MLP neurons of a small language model. Each row is named by its layer, matrix (up: input weights) and neuron, and shows model dimensions 0-191. Each number is 128 + 24 x the weight over its row's rms, rounded and kept within 0 to 255. Numbers have three digits each.
After each neuron's rows, "fires after" lists the tokens most often just before its 100 highest values on Wikipedia text that the model never trained on. A number after a token or word is its count.

L10.up47:146147135078118133154084126130109124144137126079125114121173127071126122098153132142149098164110105117089156131131085165133139118103136142111147134124139090132097032097141147111135127160113124164100110130092135117141122091154088151128116084103127120157149125125138139180186141157133131128144135111133136141159069112151100110143119108159142079099117092121138151107179134143149135115088126139143124103111150118096152153138142174132156098157099109173100121096138157097132134127127121143125135134115149102093115166105129134153133178135135134170135114143145126167124118143137134120
fires after: "," 31, "as" 10, "us" 8, "0" 5, " al" 5

L4.up556:125135149116144084094153129162110106134129120120142137145161128133135139140193137122108148081102141099101165162109134180111118149097096153146124086140139145134175124124143126106172120145116132134154122086099147079134064099152184127097128176150127138121125092152136126124138130151184112092138105152109144104097139109169090155154135130185128104098133079127139120134162090103143121104146120133122124108113135114099156133141106149115106131082158108131127111126121173138113105098130145159094135082132154181119171117154123115158145155117128111149100115112133132142095114126130116109
fires after: " g" 16, " n" 13, " |" 12, " f" 7, " h" 7, " m" 7

L11.up714:067084144077140160148129125151130105134138133115114152152155170105129164148148134081173117142121093164097148122126071134180130099125130129125142155106142147107146121124167114139126121145145176139147109143158093117125130169090127137130127137114137129192099101149107168108137113173124132124123158106121101123150153137097117113123124118165092109072131122149156135141075097102154107121108130113129108173117142181138124176103107119142156106101154087121110122115140146143139116131194143089100079130130128119130126149125093143110139146129119100131112127110068135131113131106123139130
fires after: " M" 16, " m" 9, " V" 8, "os" 7, "m" 7, "l" 6

L8.up314:129158146153160123166144162117133152153153073091109107122136160104122098128169164127112113136141154153092131116127135110154164138118097121115077100115099115116138131124112148174159145111124144179136090137125106123142127120138121095096144157133114110153133096115128182184118113131146110143142121164111099127084133112137092125094135112112144141129154102144125065143111131102112114113101107142130110153112134150123145170124104115131163134104193113145082109083145125151126125168136154183104160132112174157116098133139084152116142113105113103152143131103140122147075140081160121135
fires after: " of" 60, " for" 5, "ious" 4, "," 4

L4.up31:147119118109111111156130167097093120115093119133114131090115148129153118175201107138160079150129141103130122128165142126147146146137130147143131114139142123128099161172117111121106148140152101117144153173091100118086081107115107168160101139087135148144127130092109153125165162146160113159117110135137117132095156130106107122117170136111109100132075111121114115116080165116155148098098138136164130109143109111086142137139119126095127179137139110140124107082132155117110130124138122148148148111159115131131178152121126138152098157119045124139108113172141166139122128161114155096
fires after: "-" 33, " un" 23, " (" 10, "–" 8, " +" 5, " \"" 5

L8.up178:115139124088139144166101131152101148109111102159113142149115157094134102120134087099154096137102144085108096127154110183115132126107122146158183118119138085109134089138124162154159094171136112108109120127124123113135121114087129131170088063130115170099117120077120129154137130128144138131117148117130123115119167112115110084153144113169119097082152099138099145135162119151136124147114103160113151116175135151112147162142154153148134133111120139167095133104129163127109130145193149172139135123143152149104097172110156169146136123156171115156144134135109143118113089122117160122
fires after: "os" 31, "us" 8, "ac" 7, "as" 7, " profess" 6

L8.up394:117133152124163060118119103122142129154115158111126133115166160151103132129086091101104088148162150141145160127152132146150143129114114131134099206114089125118137075146117145182122173122149118120139127118118091144141157117083122068128159156139135118108114127136163153141115142166115140132079096148107099120130116124103112105152143101083107107120121152124128113150118151120152093144122156150109105151138106113101139162138117084134121147110115085178142121149133145092124137118103126129154180115164122178120129139143138121153100160175160125141129145132102125102094107082128106153
fires after: " Mar" 30, " Char" 17, "ar" 11, " Jos" 7, "el" 6

L4.up653:126174122149129127095150174151104138181183166149136117130120150136149096118122180137141104171134145124108138150130113131170125135119167154116134141107116130092082109125138126134132166131175140121114127128087066123175156108161135095142121120131114155124144089149087141133113150143149087158145157207098122124143153125094108143165161095102160133068155113110139102145114116113131128110099140121098128156090117126114118114144107116118124141104118121161118110126151144144114172119128127147111159144108092119132109121117060138111091109133136097144115127101101172121142120104166118132
fires after: "," 35, " in" 12, " as" 9, "." 8, " of" 5, "\n" 4

L4.up546:126148088133121118135137165154104147124168061122141136139109147119141117177144082159117110121155134098125143123128107139122139136149121157095117144159144113132144127121060112137159139111172129145110126188133090123084129176138143160124119160105074122123156122119092159164147116139120119047115164146131166129129118145115121111075114121146128134138075114111118080149140109110139113142106104110135105116162124135134138150082087141089147144094153144143156132115181095110125149126135152089163122144135112130108168113100112116127158131125132149121125118084134100170143133149139105131
fires after: "\n" 44, "." 43

L8.up636:105137124088133106117128135113134099144137171140154163123121178127095120131151116107146069120127141128126108120145095157137113132171116117132111163145109155104126131154159116136158114153129142160151134148152093126138150111158129076136126121076130129151166095144099137145140173127119115098129079182057076114173126142127115146124138135145134123115121143116141119140165110135144109143081127108132148138139103125117136092138105096104120133080092085211150128096099115143152150106134156109120155145120105149131114119162084123114127122145129095164106168100099139123109135135170171121
fires after: " on" 13, " such" 12, " in" 8, " In" 7, " On" 7, ":" 6

L6.up80:159117089134124098151130110125114134184125111105149132117127148089151065164163138104124102187120165115115124122161141134086132159077166152152145107122100101111121110126100139136139155071169116098091117122143115131137093141158124175110113116090110130137097096152087121134109155143146081115106116144126092150137105154119126118147124106128118116111109093104126154131118115099194130127138124110111118130139090142088157133108115180128094162074137142139113111107166144111126155147114148134145162106167152170136147141122107134135096130116079150146120134148136173169120131128124142132
fires after: " '" 12, "===" 11, " \"" 11, "==" 10, " (" 7, "-" 7

L5.up645:105151127127143124114167147100138133115135109146114085103104153053146105167171088107142096193159131125114145093131128117137143119123126142110104097101136134140146142161130118155079139115152088143129098165135112098155094100151124148133104185110157143138125149114150118149096158134181101108085158111137104141102150084121131134130157111108134122134130100119135144105123079152126114121133144121123104088149119140070153146108128129117118169087103122159122117106153165083109133135160144136150145132188099143146163149140131145154123159140096106137129125126135165159156101157109153126
fires after: "-" 63, " (" 20, " un" 10, " \"" 4

L8.up621:134119160117159149164128138148130159120118126115121145145173109136085130111089123126190153138162127132139179114113118119108201118089102146098101128125153100129142109113126111120141163113121160120133132170160130128108101125139165129143112136091088140138152113133179135127161054154152110112086113131133125121126144135183118155082124119123107101150182133117116094124104092143187098121140144146158083095124145137120118122117112124124127134050111093131168138128108158156129097114139168154126136093124144135090137155100134128133138125131091124128127135143098155123094104111128100135
fires after: " w" 22, "w" 21, " W" 18, "we" 9, "he" 7

L8.up728:140107181118149136135175124110138116138157119136125205127118142145096114106124098127179144137123128154124161124138131147080164100143114117094143117116107123169146108136151152133144138139137129110119113139132118104112142072117157091151116114143154120137088152070162112148114103166181112092154172100127129098074162124100142128119108080099132117126182144131105120079142100098164129135127139103163125136141100146144172138137112096171145142096116100135126125124118117105113112103138144173119146102096132150134117148136081116144143148086146131166116119126127152166099122140111120172
fires after: " b" 27, " g" 13, " w" 11, " B" 10, " Gu" 8

L4.up365:086129134048146120089136129168116166105099160151128124120211152112111123162156152118123135132165125116115121135161124125120136124134095162129140146115196157098168104143166144131093131125141112121116114122126110117136122134154154109124126107149121093136169142117115177162160157131122147121145166130089120113117117157167129131095137128113171123126097127101092100114154108139120087112144113133132113096127140164123138141187133152103142149135126101105153120152113108102118135127126134128109141144176110121103138110154142113154129137110108122089039137114087149146183118104124130138
fires after: " (" 25, " m" 16, " " 7, " He" 4, " he" 4

L6.up153:124173137128149113131148080111161139116126090087154157090176165137106125122092152107095133121165094117100150072108131154133145127136149115122144147135121175159111119151151116154113102127128099133137093150136127126154122114112120097146066075136116149168139104155134130109161123165141119132090129135129151153112124076120096100175145118117112105126146127153125097178094131102117114103105137173076095150107147096081127155138148100145136141113132080142133110127153110095126086153130120111142147118115147129140097159116140079154141121151136141121128122131118077124152121071104126111
fires after: " L" 17, " Char" 10, "ar" 8, "h" 6, " Al" 5, " Rich" 5

L5.up86:125105123186175087079109120088082133108145127128157137077100132089131086104163099080112104148134112144131153134145118128118127151167125118142154138143109071141132123149130096100104132113103117134125124105133104154154139094110128103172094119129140155110089138122149114130106116147143153137092150142124159156182108155103130128136170111137129073164149131155157157154118141125170150128070117143101135120156104140142160125131117138175161103173149121143124133103094133094117092102111090134120136131152162144098150143118105152112086156139139089120150135149162114123122118161132140139
fires after: " 199" 12, "200" 9, " comm" 9, " pro" 8, " 193" 7, " 196" 6

L6.up645:094140147166162098186182128105157135095165112137153115151116132156138090111148109091100108172143136116139154123133153130127130168114140138138100162079129140130117126116117156182121161104140116154140100127126086125143146134134160156112167111120123118094139097126103150144125167150121117099110110155109097120151122145105140133141132103123119152114140134109171141106117162137117083101105096152099086125125094174112127140149149082129079113077142097146125138088121120123109159151132150134119147116098175128144136147087147161108132117146107158167087134109085169144109109076121137135
fires after: " M" 16, "A" 15, "M" 14, "O" 14, " O" 12, " m" 7

L4.up239:138123094165115147078138104104098102121157087116139136133093136080150096136117102148120121157147158109130148141122117110170145156167118164123141166105135106147168132107108149119132179108196093146147119132123131083108090105144140134102140137116126169111112124108076134131079124127165055071091162123115113151131156116132127113127156130120133148117111106087164169095124119157150125144128145129105117129153133089116136119134099162142133163106134141147139129084132152105129124147141125121146152117129161160120132137078107131097109130097104120115158160096160140118132125129153180157
fires after: " (" 38, " " 15, " \"" 6, " s" 5, " [" 4, "." 4

L9.up80:131089176147132101134111152095087123114140138158132125117129127125094103111103109139158140146127130152126104148124136158120145121086155154110072168070136109082137135129117140096139075078121101115101121112116121191125136145152111150120137134109116129152124113143110173117127132159130145127108152139128182148133133100169101126118159125128143113139113086110132154124145074144132134110168158125080082137134144100138127123157162129120144103181139133093154134126156153137081097161117152112117129150158142105148119122147085151125106112102133127174060117152138141167145086155155120146
fires after: " |" 75, ";" 7, "," 5

L4.up656:067141124125175138122136072134145124121143151095134142089163125110131116124135105095147079128159110133120107118150124117118104141158141157123145195122115154096128118096126121149079135139103130143145126175157124184166116174114175123118151145116126148099169121082173175136138108139142164105154165138116097133117107130092108164157105093153121112139119093118152099120124135077139061090111106116127125150106099147142151160140140124161146153104138101164124120115107133131119136131144111075116144135164126128135094134131134162102161130154124141113104136135090149121095112107118137146
fires after: " Mar" 15, " M" 13, "A" 9, "m" 5, " K" 5, " Ab" 5

L12.up617:141075130134140090114171112132147117136104124123136112154165151119078141135140155126102089106104173127140126112143092143129139129110097148133136148143165127123147138125129102161121115070158120135122128146149115177150134156102136066105076122129111165153152118175166135085096146178138085126089136148096134132093133150150134144111135117131135130131150114096120093116102125079149141122098171116144096135143134179163115107143102114079183102100157130156147132132095140105111161136109108122142121087133175126127165135150152111123097125151113141137116095149159141094086142122141125146
fires after: " t" 20, " T" 16, " K" 8, "\n" 6, " M" 5, " Y" 4

L6.up505:116111146153173184130132109106145131107122112102121122142118133095168134139158124125128075160125126168112123118112119126167130114107105130121137117112093156128161142147128157137111171129106125107116144174078141129120127104133080118141129136133103146070096143111112193142121111138149085099100141147122147087145151110120097146142158117124104139161143159098167126156114172103099147144157087174091116126157103205111101133122141146110181098096089132111125111124144091142121139115182143146163139105161129114120134129138117121087129161149140112137119096122123146131094130099133095154
fires after: " M" 17, " m" 12, " due" 11, " P" 8, "ot" 7

L8.up508:116112150115135110120176158111157152144136140101150109126153161168062103157124133158139126136125162134130098138157164130128107120134098116119086121124116138116149099132164118120146150104140158113071128114166093137103129113137137148128126124110109128166097108144089115135178106137160136146130135163114098096133092112132157149089101103097135137128168128126161122106137105136173074167121125127129134125113098134147190105169092114131164124114090092156134088070144114179115118138125130131126143133131142143151118148124090102146157117161123114167075127157102125120103117139121190145
fires after: " B" 20, " b" 12, " University" 6, "e" 5, "ite" 5, "B" 4

L4.up544:104124147120135080090106205137113170142175129116147186143127135102166122151147131150097123156097112125120099133129146110088122130161135151135085122078177158101139105106165119131092142136173126128122125159090075138127143156167130122120085121073129114101134113100127138152075109134137105098161147151123129097150161143117165146119188098123147118165141137126144163142143091124144127130118100124141135092124122110141145139170110087091178099137118139111134124093140101150137133133143162123126140143178139141104136127125102136135129162111155112128117113104137143136141107108130101156
fires after: "," 31, "." 26, "In" 8, "ording" 6

L6.up278:085112167113134154132123138120098113114123149168126116102147147143080118089103138104149141121112153122119114100094148089106141087101165194092127151136104124140149118123093102100125108108191114118128118127154150124151127105123126166158120105049137098138111132129143121150083118172195111125126108145082122097124110175115152125131136137134113133107173144149130129138143115128148127139176139122143130111114134112159146171117121079125145141101098096113118115086151148115105166092145153166138138134101110120154151151097112159142164133156154146085122151117126149154146122137157104117
fires after: " w" 29, " W" 28, " mark" 6, " War" 5, " Be" 5

L9.up593:132121153098116118096106151114094120137144113154126132098135157134080163149158131100177133171085133152130166130103132147094146098096104106131168090100123146117146111113127121153175138142165110116136104107115104105095141139089092097128168133059116157130127135135107139124147110152141106140090132152115108113129087143116141162093143177101108147143123141125136143115104116133170116143129090132071120171180118125133127143107133105111156073137105093143126151152141140184132115140122132123143139104151147150123129136147112099167123137163162108144091084147117157171112123094132142165
fires after: "." 45, " |" 21, " V" 9, " v" 6, " " 5, "s" 4

L4.up297:136135078117115124119140160132103152135149126127128115091109143082130113183145120209106110120115143141104135151129141161109145135090098188138131105108145136167142132126080140139116109127159092122138137183134131118111091106145125157164146148083138113117143137157104171148173111139129090120132158123143117140103110133180157118114134127115158083141060111122135106140120096105154115106156142147112103129157127090107141104132115129092146132119098107120111158143199113151123101147111157122139136118158133141153181124129138133158108130134083146127100088102121151139140119132083151109
fires after: " (" 20, "–" 18, "-" 11, " dis" 8, "." 8

L8.up149:093131125119131169130129143093090142161104052111125142120147107097108117143093108112123149110143091133098102107134111132116143129079122127146127119105090109160132147145087118131101150121119118153096156116129120162138122103132148106120128137133097081137100115133107109139063195166123109084147107146137157124066130117148123166124146133157132129133154131135155140134112110126109100100131103063140158138116120122139138143136115102194190162112174129128109143142126133164113168112106137137145111136150115155089119133133097137145170141147159108111187154135160155118127126123156111144
fires after: " f" 20, " th" 11, "w" 8, " F" 6, " said" 6, "r" 6

L4.up487:125152160146149147191155116119161120160140083106146142153136115149106128122123076112068142114159088151115063093119104143148134121135130120102169097125109123167117145128123176115153142073133138139120097147134167153125136089156111114110127137107108124129146085140123114131109126139148141121140132163146115138101098138118121164135129153117145128103112098116102152089112085156105146122181099158111118110123133078132147090150112109134140123083158154156125099111112153144117147112150137126142121153102095136094119154160103136118136117140190088135134149089123081157132118098178132137
fires after: " sp" 27, " cl" 7, "r" 6, "ad" 6, "f" 5, " f" 4

L10.up116:095149159108123125119132168142133148138101142118115156126138137111096109153115145108130145178076081190123092148109121079118123118126138167113093162141135137103104114112173161174115147092144132149088137133099080102103180152138115150148137113109102074096116118123132108155159147155120119103136138142104162117156102129112144147095135148121133146130110105054140071131134102137123133124146111118136132089156114151142137132148159117109072078133174110123119118123148152100116109138130138132141167124129162149126125126118135158115116163131131160107113156117158155113074129125177129138
fires after: " (" 35, "born" 6, " born" 6, "ed" 5, ":" 4, "," 4

L8.up154:107110121094125177144142128109146144151096084123104142128190117178099123143136126119142157099127124161103113114101130133111181123136071121091155137170109132091163094142102099093113116107159156152123135158136127162146150146095136126133108147085104111101164100146135137130132110156153171163128141118133132126110091090168143169109086146087106121210171172114142123137108083116142100165127128139128109124149164133162125133151108121137131111103151123127144125116142135098134159132147086118115106160133122121130105146081107132135134137132162103126118105094097089142133113133149105144
fires after: "eb" 17, "B" 12, "b" 12, "oard" 10, "w" 7

L6.up214:158129150141130075112143155100094149139060102138119136127119161119135118143167123138142078153142135127104112122155154117137114157159124127128094110128141092099111170135124136131107169114143136111146158129126109127124142147172121148113126143103078173114115121120109147157141117145185109119101121165115109150074132164111130143154144146116114108145098106095138161128134117128171138117098129103126162089165108139118103097113102156116166155121184112141136110106153166098126149132171128141147131116153109154115140145095089130145091128132102076162102102097103146170083122135167174131
fires after: "==" 47, "===" 29, " (" 6, " \"" 6, "-" 4

L3.up167:146107159133120096082128151120109099142130146107138121128134148103148107170132096153145106175119128127111102131144158120118121139107130130126134136106121106146100153160139107084135056120131118079121146137120070160113137165166109153106124153124124168152120067165101113132145147134160115117106118180123138139074121115162132151117135110148108117087077085120114103143168096119138152133112100112074107097137128128147139151087130151123143111121176085111121114121122173150123158137153159122104129096109138128132114138140121180124107152125093157174145144143166126157106128139177140147
fires after: " |" 49, " a" 16, " (" 9, "-" 5

L9.up127:140130118119147102142084122105160146167120135091136121152151171081126098129133154107136109147142134104098136117085120157113130099116104144167138107126122150140115124125132086155105172078130085116107076128125096139138152130106123146137075160141135118136113142090140132120146099131133176114100111127138169116130096092162159167173137123137163156114147121129133108105124112111140125114151105152095133170147149094080136141118137112140148119140171116155151150138137131078135106131080134101110141089147189102100099137109098162170152188166137137129125139172133105165111120133127135143
fires after: "h" 20, "ar" 16, "n" 7, " Fran" 6, " bl" 5

L6.up367:116075145150150123116132097127116090160121136135122163120136125119104136127137101138152082138094161173127129111145119150118151153111122092060119137116098140160141121138128087141154152120132141138148114151137111126139134164112078099119148144081124135088107116103125159150149131139126136101115142165130116125160141136077116179082115094108109122117133131081109116112131113105128107127118137113149102188131095132156171155150060115127143151146136099165122104121118126159098117159148171105172132136139092164113151154154102103158114135152112133145095121161101123189128102129178133124
fires after: " v" 36, " V" 16, " app" 11, " acc" 7, "|" 7, " " 5

L6.up600:091079154130165153146207117131124091140095095125108161118152163112152120131135174141168128109130146122099093110116158118159126124143132088116119133108138153135189118102152134141133147106090129112096119099163132121134158153100139105136110153109128148073134112138115182120127113136139128128129138138113119104113078129136138176111113116130067101166159110083157149148077082136103131121118131132115088124141134188134134167131112149122121095143111134158146123163129103134132133135166134135124121150155161151139152131141102135099093168143137113092077121086124129121125117137164135154
fires after: " f" 20, " m" 16, " M" 9, "M" 8, "m" 5

L5.up450:121157090144129134105144139108120161146159103134105104104100173086157114182127157106140102118166129169127161105123087146146128140133152161143123093075142090129142143141088106093127139070165144098122113174129080117128105131142147153105150114103099158151164118077094131128148140132150102094125174131115107144114169125127112114118125114114145142141117109151114092139112122133156161131145128095113139111150115094117142149122105128111133124131128147165131118075158144151099123152143135133169151150141156163110118163125085142164137126120075120124097100146098176159104122115153156090
fires after: " " 27, "-" 19, "." 13, "—" 6, " dis" 6

L6.up358:119104167082146160105191109137128114092067153083125170121143124139138165151161146134146153094124139129131129131093143140110140117144151096135100138100134140140176147150164104132142176153112151097130134137145158102147133119109109119112120133111112141104080135108136164133135146135105132093097146135114134094100136071108096172125159153120069133181127119140139093152104142169120117123159166170112124109107128114119122116153118108140152084114140112121105078098109136147107160136146143121149153114133146134146155131124099083113135166100137131100121117069124121162099103093128109127
fires after: " M" 23, " P" 14, " L" 13, "M" 8, " m" 6, " Mar" 5

L13.up59:110146112114145112150173137110110135123147061136173132093160146154098125095101151129165088112120153120138104148118121129141142112094120124140135117197171133109151134108100123172097132134152113100108087129150126118116130113124149099160144140108147139109124153080200127129112115161147061142082130108126159121113122113135137188142078119117153129123158138101135150142122120095130125116127130099135148129129106122165107095171108078081160144087152077141142131138127124085113147166111150124154136124139112119130152123137108131156152158118132173136107132149136139118134142122129165174
fires after: " w" 18, " J" 15, " t" 12, " f" 6, " T" 6

L9.up120:105135128101178114120143161171150160157163111120164139123129149095096131099144133155118111154134123153105133128134098127126121131146132149155098137139138140092175076119108138169130128112155208135109136118096067146091137130110139116100154100113077131123129082071091109146109109176162093127112149102100149151105129129127116182126158130121131099109097114111120119115129109116187133083148125100115135123116130119139173187145134123145150128116143114163153120084124124111130131126129123151100146111133127168122137137132126135181093127125142069141085139131142154126150105126142121139
fires after: "." 30, " (" 9, " follow" 8, "," 8, " to" 8

L4.up719:130101125108125107107142156132075112130120132137149114130155126138097094147132121115132059159138095134112116106129131149118120119116154172093111134118187160131160136081142115149136136092121110143154124108164120126140156179152155138122156142124136125113174076093134132145096145141117113079083139160118130140140146154123143138118106142111098157105143135118155120101203114094166126129121123097166116128156101098138139089154114136140127150131126093144110126081125098116129195142158142129122150161099126121128138115115107163091123100144110164150140145102067142110085126131156150171
fires after: " In" 14, " On" 13, "In" 12, "On" 11, " in" 8, " on" 7

L4.up483:105167123125138128108125109100099077157142101097140139158168142163107095163165084124099175103132127113111113108120096157083155139086115149130132100179157139149158100147160112158097181120127089103098116118094140107135112116145144125102075196085142121117138149115146135117137117153140143135133133179120171131115109121160106121111134119184117120162158151109184133114100146119158120122160140112152141110106135087155129137127129105153116136091129092132149133090146169113120153115129106128108129091128180128122143146130101121099142110124132130140075128152115132110129142116161128142
fires after: " one" 22, " f" 17, " W" 6, " m" 5, " F" 4

L5.up4:162113098141140175154122120124090129127132120108136119134079137112118115156118133095126130111172151142115117083121085150137146127129116162129185137113130138108123149118095144089110124089130070148140127146138152120118126140151091144107082108089118138125113118147085118146109093132166088102097150154140087152169170126121137134121134102140111152117101144128126124145151108134161179125096147173107124110142119071125144117119087161160150155106124123119101131100170133108099108101170127094181128144145145125090173135089130123103151151114169113147094097102114143158076113131121148127
fires after: "==" 37, " |" 20, ":" 15, "===" 10, "-" 8

L9.up281:113085153110120131139157130123109111107092111118098135146159145111121117145126115116167145102146117131085158089130131132155154119131120163158134115126157117119184175084139109126135129103108111149143120142135114078099130111096110134145059152123175117103101115131137124101113133156214132149084129102088105132132127117109125172114118092129160148166128144132200080118112119126153128126131108148125069134152117175122147159133097127100120106126121129169212112111120134138135117109143118125137132112125101109130150150133146133142152166121168136132147117113114146142097106108139100156
fires after: " M" 20, " F" 10, " W" 9, "f" 7, " f" 4, " w" 4

L11.up238:113123148107107118134122161129070125176075173122103122089104143081134158110148134106116098160100140108125137134124151113128143091139159149096115115111191083144141087078146158146115163114088108135107099122106072116137153129124097151112146129130139101151123121116116135137135157132105130102107162140133118124113144126097124147083169182099177119155131128092092132108142112148164105113127115112133128161131109133153130158129138096131119113127136109123123116153121142155095130147140165178171136159130111168097161139150085154119102171154105140128089141098155118145136080109109124127
fires after: " con" 18, " in" 14, " (" 9, "," 8, " rel" 5, " January" 4

L9.up115:127131123111160111130107082116112129112109171101144177104143185132112110102099131107129131143151085134120104126134137152138146133128103126187123152094117132176127076095133146137105154125135114162093135153163132121161145146106098092143151126103106139133129148090140130099136094136138157131144141112120063097099112111133094145152145098049139155117102150112113134155117142098167102080122159143099104119132133105126140188141121106159158147093147129153175100136165152093097117118115117134109157137139105162126138143108125121149099159175157118129147122147145142122104129094155137144
fires after: "el" 15, " Phil" 10, "ill" 10, " Al" 9, "ar" 9, " Bar" 7

L4.up122:115113132109151101145158132096097169176135096112144118141140107120106134182120145158136146119155159111120153118144108158129103125122127154086122107124159089133168105138117125123149104081159136113128131130124114093125194125146118104123135133142093122137174083062117181146096119126088158099125124150104116112072130160112110155071122125127147151129087092124145134105134123156155097131129138117103150114160124129182135116152110193101150133151128141161152108119129116123123160146170137102144151163154096120106119123117134137148163132110098121153096103117122165129079107100128120144
fires after: "." 64

L8.up206:082103092048118117127117131173120175131155128120170115133124137115090110132119122154147111137119119158118138126061097156114136139070117178163120104133166152094186064102145100147125152116159147124122145131111109132083119110144129108135145113112118123100165114136143098159114139149161116105147115133103105107119123121157131118092172127152132107098146117107137122133168086131169108147095135123143122149134093160141132108150116144136152127135110165128124103125184145103132133088162148141151132137077132151139108133133145120173131090136137098112153152111124162157118107116168135122
fires after: "," 34, "." 28, " Wh" 5, " and" 5, "h" 4

L9.up524:125124118095118094184161123132144143129107131145118122129123143162091080128089123132158115153148132094113189115121114149131143089113057149129154127135151117103168111116120137129117179089149104087138096119126146104153114131130128127143126157094134113139110141126160123123128089150171121151108116104100147126122104120152131125120156125158104112132146112161119126126149069176148117137133133139121097153141160141144129139117116119138136087097170089160109131132119147096117143094094117164110138147143126168055095146117115156126142161093126140151118122151063138173078099142156142159
fires after: "w" 21, " Wh" 12, " w" 8, "J" 7, " bl" 7

L5.up713:109136126118147105125087110043094123143143147156129171077170129137148094105142136078127121121120087128118119134083161118091142124122130130105168127130124082160154096134144126100106133102145145135095110144112130174121122132155132133142114106095111140165107117098127159162089164146093169148128119193106149126129100127139150131137161142134119133135118143118124158110168130086154089095157095121106149097168131134146138149122130138133141121138118078149109148118112092159098110155126120142117173127135135149063125152109098133120161142129143152157141165134124129168083114138151111152
fires after: "20" 35, " 19" 19, " 199" 9, "200" 9, "19" 4, " 190" 4

L6.up577:126118171131135123115151093085114147117166131099106111092140126130163118139160108104162124183137153133112122154158131121151113145136119183127124122148100150129124129110116135152100216116168109098140135143138100177131104157132160139119184117132099185092110128143120162165114130152143146110087153146132134123157134114151127116164163126101101109139103152078161095150125100086132119097088120144099116101130109140102132147107134116119144123136140119098136093077156126124116150132166124092167144127125159095114154130123134135125139110136130119125087117156190171108088115118106148121
fires after: " A" 31, "A" 10, " is" 7, " (" 5, "-" 5, " M" 5

L9.up391:091087132090135143122141142120126119134126066085134146108161134163048106096120155139143146138125116176072108128149100119160161120139130128139117091135135130085156138079162095144108124093119128107098139103107154077108129111131144144155133130119129108136122106114152124104139118182129104175139122148152116113090101118139108125121116107162115149183145147148154151130109088150164121123133159169103125160139156148131100104139128105129156089123141188116137142153161176125128101131118115096125123090148122168137115130083128118140122132119181117111122124144126113155123115104169115161
fires after: "w" 18, "eb" 10, "b" 8, "h" 8, " w" 6, "end" 4

L6.up212:111096117101121137109096137123135136124093141139133105085142128152091145158099085149177153100142137125111100129106148126129165119110143122121110189118177111063174143124111145099170148119179156152117144160127119116123104142166122146131135126071162123104124149144123107128138135148129112133105092130111121130108103126143136149107148099084140134154149111109157072103135087140167143122161110094139114099123139118161141160086128117111096131136162117153140091133112158116126124120136182119154130136132122160152109116122106094162134176111138111090101129133097133200118115154178118127
fires after: " w" 16, " follow" 12, " me" 11, " W" 11, " mark" 10, "e" 7

L5.up23:115098181137133149125158163096087136157102120115141139164096125119124127070134138114130134110083131098124090132156118126106130118086109143095129142135103140120127145216141137126149117089092138138073108114146148088134109130114120127087079177110148101105128112112148127135121129137104109075119153140116151099128116135150127156135148100153146129176157104118113189121110089110138148101101093099145151124131121146159137109151068146163131142121129115130119152124141133143125145126135157129135139122123164112121166136118109128107146171142129125150142096082173105126121124143132069178
fires after: " stud" 24, " f" 7, " rec" 5, " fin" 5, " F" 5, " res" 5

L12.up506:145115155134092144145125121109136128140129103084148116132165104112091121130156151128133136144130108152074139116153126142082176111097098167132137139150068158138126080107135092121102081121124114103119139119141128084128114126095144145172130140106128099104132119113150140192127093180136152120123108182151122106174129119129140138181117129179135133079137142146130133082129100126146129116179143127107078127101157132097106109139115134114136103088109082143167113127119125088120150116136101113117151132132132107140111143112145158136145152192129123154097123135145120148133084101093108152
fires after: "h" 25, " H" 9, " h" 6, "n" 4, "th" 4, " Sh" 4

L8.up562:159112105126154079090067126119101137135130145106136130132099159138158130164107123084111095136149151103096113097170138168122140156124131149166115092130135114130102113154114125172139121139128135126121145108116152123155125123162129131125143121161132166145164142075084152161133161113116103145091152150133126113095140166109123081127171117132132108118104069099141117114167131150132180126098137137098116128141126141104142108144120120086111112166111113142080103090142117112104121151126168156185144133130145151102102155114120163138125122128081104163093172126098143159110125133149173146
fires after: "en" 30, "is" 19, "er" 13, "os" 4, "us" 4

L4.up555:119103144117138104136129115119117202174154107098145127141130153099146125166110137139168090153167152137112133109159094089113137121132121132129150163147144100122128115087057131131127127093149133159126130128153087152120164155122098144116137083111126133081140114125134180181151171137107139105144119132082108126146125107127140139085094093120128154126093076109132120140110115119138088118101116115121084082151134157132168134138120151090135151159156128171119138128139119146118175129140148140143151114127093156128127121141112148166138132140060123103127095128065127125109114118123138147
fires after: "\n" 42, "-" 12, "|" 4

L6.up361:121103102118173130117156071134102116077138162124132158101157109135145111134149124092153142129125124156128132105140113168156162150121083094128146130058188174128168132125130114133156116131104100093122107107112122186136117139140141146104076134107075123116138116109144130117113126149156097114097144130119136126113094122132122171117095134137149128127137110108136169146116114133125084111136125085157115149149100142104130138156121150170170156129162105131149106151107134068102124148156148090121151114172138108110156145108140115129168108151152129142109094112147147172168126095152110104
fires after: " was" 16, " m" 13, " the" 12, " c" 8, " " 6